From a checkpoint of a small transformer trained on Wikipedia: vocabulary 8192, 9.31M parameters.
MLP neurons of a small language model. Each row is named by its layer, matrix (down: output weights) and neuron, and shows model dimensions 128-255. Each number is 128 + 24 x the weight over its row's rms, rounded and kept within 0 to 255. Numbers have three digits each.
A block is one neuron, or neurons of one layer that tend to fire together. Before each block is what it responds to, as a language model described it from the Wikipedia text at the highest values.

Mid-word pieces of native-script names in parentheses (Hebrew, Greek, Cyrillic, accented letters), plus word-start comp (comprising, competing) and date-range dashes.
L4.down261:134108126129128128142147129109108116125129105144156155114111130143181112137121148138122139126160119125135149148117123135088125130147098134135181137107104131133129107104165154108115136136146102171148172112105117115122103063098184099109141154129136093139124130148063129100116102136124116111151133123162146090122120130076143123126116079130112130133051137133157116160135123138120119175115
L4.down553:084113143118125106133151152142172149104142096141162122129122074145158096130094125081125127111133090132190151136120133147136125135113110118132142111149142135085133136132119140052136084129140115133145168113136169102115085126137141144101091137075149128103126089180084090165138151138133083125135164104108122143118144120126120144185115091111120162119139135114120099115124108141148120128129
L4.down938:121099118116151178123133133140153130140126161149141139118128135124101133118104136144102144130126106076141110150139123099116165131152133110138128121091141097179131144077151130174111095130129157110152102159134168147139119142135132137131132092127086127138104134133128139101131139150183134105118091135141116109100130087104176117136087100167153167126151116124111132130081094126103131131114
L4.down992:116133124127119113132151118133151178138110104162126149109125165106126153172131147124124138119174143124138175102126160105094096141140122143161181114084109143143131158109108183149135089105148117129126130067078117135134132094099118120140126133086119081141121127121097127140119121137131127155148134105148130130140118131126144125106081087126145143115112142142172106140131111132117136133111

Modifier words opening a noun phrase, usually after an article: numbers, nationality adjectives, superlative most, e.g. "a Japanese three-dimensional", "the six children", "the Russians".
L4.down148:162128124107110115126129152156102105155118180125091142106142099142104126176121151122162152143117139135156141108105113127144137111109161069156094133146123171117118103113109168119111107114140150147094110151125149101153088074154138057135125136105129157148114092111132160144126122095133102171125135136107121167142143104154157125107083142094132137136147109146119113079133130151130112123125
L4.down183:138114127116079118119099101095134125147127111107101126146103124165110116101105153110131129166108099109132175132177180115157156151086133108117152126157148135154140145096134110137089114096130134059099144144142125080089135093128096120149137145153146136115134154134159167120134151166155142113164140169124139105143103139108094134091131128152083131113179149083125114128079116137155150118165
L4.down572:118146130128116139164126158105134120156106162130100083123095131126164139102071180146121134136169133114129139142154126079113149099126157132114126125096144147124119112110103147104135135094139118113123088120101154124145125112137116103169164171126118113098128106120098121100159085113148126130164127106141131148118111140124142180077102094136130099121111145131116149129103095147132124138161
L4.down766:145102143115144138131138129138093119151114142122095143103110119123101152134137112118140093116120115136109138126121124134114137121114111030134096126151061147100111118117107132163097117112176129121100126156157150111155129117163157142121145118168112153135139120177172157134116142139150122145095119138097134102126184065151157112086128121121116092119114125135118135091138157115146134144126

Ethnic or national adjectives (Jewish, Ukrainian, Hispanic), small counts as words or digits (two, five, 3), and the ending pieces of adjectives or acronyms (-ical, -ally, IAAF, GABA).
L2.down859:106126137121137131117148136122135174104128144118136141179133110120104101109128135140127131147134077100137131073168148141147143108155123087125138134128146154112157128146106170116119106107142108143127061102153150125154140106092150083124155129097090126093093119134158152169137139064126114140124171090126176153129141116117126090147105147146098150135120101159087150176135141171135124104103

Word-internal fragments inside words broken into many tokens, strongest in Japanese or Cyrillic parenthetical glosses (Локв-е, カンケ-イ), also in English and foreign names (Evan-ge-line, Francor-ch-amps).
L5.down169:096126100088138127130161163133126153120129157141097137109120144111086172138175117137129123151159110111141146118118121100121145132138155134163104106121121142145152108114146123139124096125107130108136098144133151097162118128134103091163126108140095121118146121086157163172129118085131145146150127120130146130122151115189181108115133116144146104064156145140143109163110113093135156134151
L5.down518:145112068115163128097137103092140154120141132108130145100155124141134117136122045125142106135144140131120132119149116137107130152135109033110144134128150144138186099114114086135129141091149116124127122140126149172130093091136138142129120099150154098116101133128133102182131137101117172126138137131115147085136118158111139130136104106119110114132158122116077120139151127121113121135120
L5.down679:112138109119115148117106162094134175105090107156114124096109137183110134149124156149094118143175064140152087116160116144127125097169120158070157115155142143166144168121097139133128091150133115103137111090097165150124144135156047125213162124126123143155169137117085116129171124137094130131142148141132132156149122138130123144144087099148134175104115144135147121109135107140091106101164
L5.down813:138091129152124095114103149120124176067131110113123130112170123156114170106100114140123126158152143105160080160105098130134161092144143116143152193111085110136107123110144151118152105162125120125097150135138183161113163114144128120146149118098142148110135120134091152176140160134108116144111141158142094101114097133134110128130119112117097149120112154137136095146142102143148110069119

The word or word piece right after "the" that starts a modifier, such as same, first, the superlative ending -est, or a space before 13th or 2020.
L5.down170:161145118145081135132078114067157124122157159135138161123137105111116138098107131129082161130128136089107125140156133151100136172099132139125144125135144154135117150151116145114137135120150158146111186090143100140129084106105133141157104145130161160123135136167099108121133139122102088097164145127154109110142124110090102135131132145102112179139116126089133086172146156117109118130126
L5.down396:095147146172075133120118127122119112131159130144112129133097091114083135125139108146146180105120159134122131132138094091161138126141107201105128115180099108109135134171109106131120098119138124127134128129107085117110142126124103127118106165133164127142090101121117135118094093105141144160138148127126082139127136120177154109140124134119124155131131133110150129080137117153107172101171
L5.down665:121118150113091155129103113111129255127152117125136152113103122132145109119147121109145119130133144120127129130141130144142137157117129066115113174121130110135123091116151129119108132101144114129062160115193128132129095121110110149113126149137088127133101127135183152161090145111104107136146109123101117112100124141240133113171159141121133145143133140123133148129147124121127129125131
L5.down879:105127123136147136160131145145167088157157139175146124154113105140102136114140126120110138107139128129141140125131119131095094145123136126164081104139110154132126141125129116138140119150103105080148111122106143099142137146117125158136136118121118119136133062132055135151171132108132095113129088076135111155098143132092150148158132122138159138133142127116134136105150135110125122100112

Opening piece of a word split into several tokens, often a consonant or prefix such as p(lain), c(old), dis(integrated), app(licable).
L4.down63:083154138122163157158121116168129147116116137126137112105098081085097169152112150118097159116138112142126128125157093130091081131072139148118115137113179142107092145127092164127119145150166123139117174091143147108077073133156115107140144162155133129126126146127133130104146120154125126137135160126131150148148129128106113170101108121159159126143098156135097170084118116160124108148177
L4.down214:084180166132129189149117093132115103115118128097118136102113123173142140075113154118150121163143114149126101125101110112116152139074175106110143070113114125143100138139129117119148095109153125137116148051144136178117134129102146104126200137122112127146152172138097135139143105120128133110143107102136102146122166106103136131131139171129076144132077136119108124099137123141131121135085
L4.down253:100128093141094163153115151123134107113155112143111166107113103107123083132159139128161140125110173111155161146178139109126151147103162108183141144159130143129128154141122097113102093137127185095155150161126102104107138182084068142131112097154157135108150152131142130136133156108120145156170116139146107144111137120097143150111138117104133176114101136122138097117103123144149166111111
L4.down284:083114137140101172108177141144132095077141144147132163110137091113151107086111105148133149114143107170124146099099151107146181186134156127129107102172184125108106108092154106122132118131146147116108191145137144129067123144132103125102127106140127089141159100155123150159137141156117126143142124095184104122071149091102146124140120104119123135128097140142116077143095119155130130133122

First word-piece of a verb right after infinitival "to" or a modal (will, can, must), such as ex(ecute), dis(guise), re(ly).
L5.down94:142136115165142109107082085153120122148101150117076125130138125125109175117119130157142166181133143123112123129132128112132148147146156099151131174129122140112123106124163153160124135137156130119156135148107138123143127095107156113149143131109143148153121074134195136142099104123131114186123118093139079082107104142235097138093098121103141090123136126140126129158076175142133073102123
L5.down103:109112107117160128201100139131072125129110137164073135139099139109170131151116130123149114151112084092114147134154118133150112122173143068151103119121113103103134119165096118168137117145160149131152154129120133106080106144160106146117185105170142125119100132131121133139178077113148152174147125113108076139161111145142151136159053087076097125126125158158114117156127118109114144130114
L5.down203:159174138107153112143109148106120145108124161113125153123124132129135130137155140165130111139146160096133126126155140172130142098130140130115170124143138140109101127148111099154126129127142120093144141119124099161084126105134138151152163136133117121134100109160159156148126133131162164094089118119165094145135116140244155104159135145134130130137166150099143111135126144142112149141139
L5.down919:146110112133145143172123110151114115129110138149075124134148153127097183141123128118165103129147152119149112136138144158099089118154130093078130129148119110104132082142182103142143139092149092104106132136151150153143089107149164126101112159161106109158098120124190133130134131076137150133126139135104162142137116119206171142108090139111132121086140109143126142158095136122136097146092

Non-final pieces of words split into several tokens, such as ug in Rouge or DrugBank, prop in propulsion, sub in subdivisions, and partial byte tokens of CJK or accented characters.
L2.down17:133133128137174117113121172100120125118126095138111119138127163096068122082196122127133128141126180130106129144150129170128168145116178096123138121121132124126169134142137132146169126154115127129154093133140086133156066137118140149119129099095137106139127106140164134142121123106091122153170130096115106112136139177153136136127133158115169151132137088110097110128112146141159091132125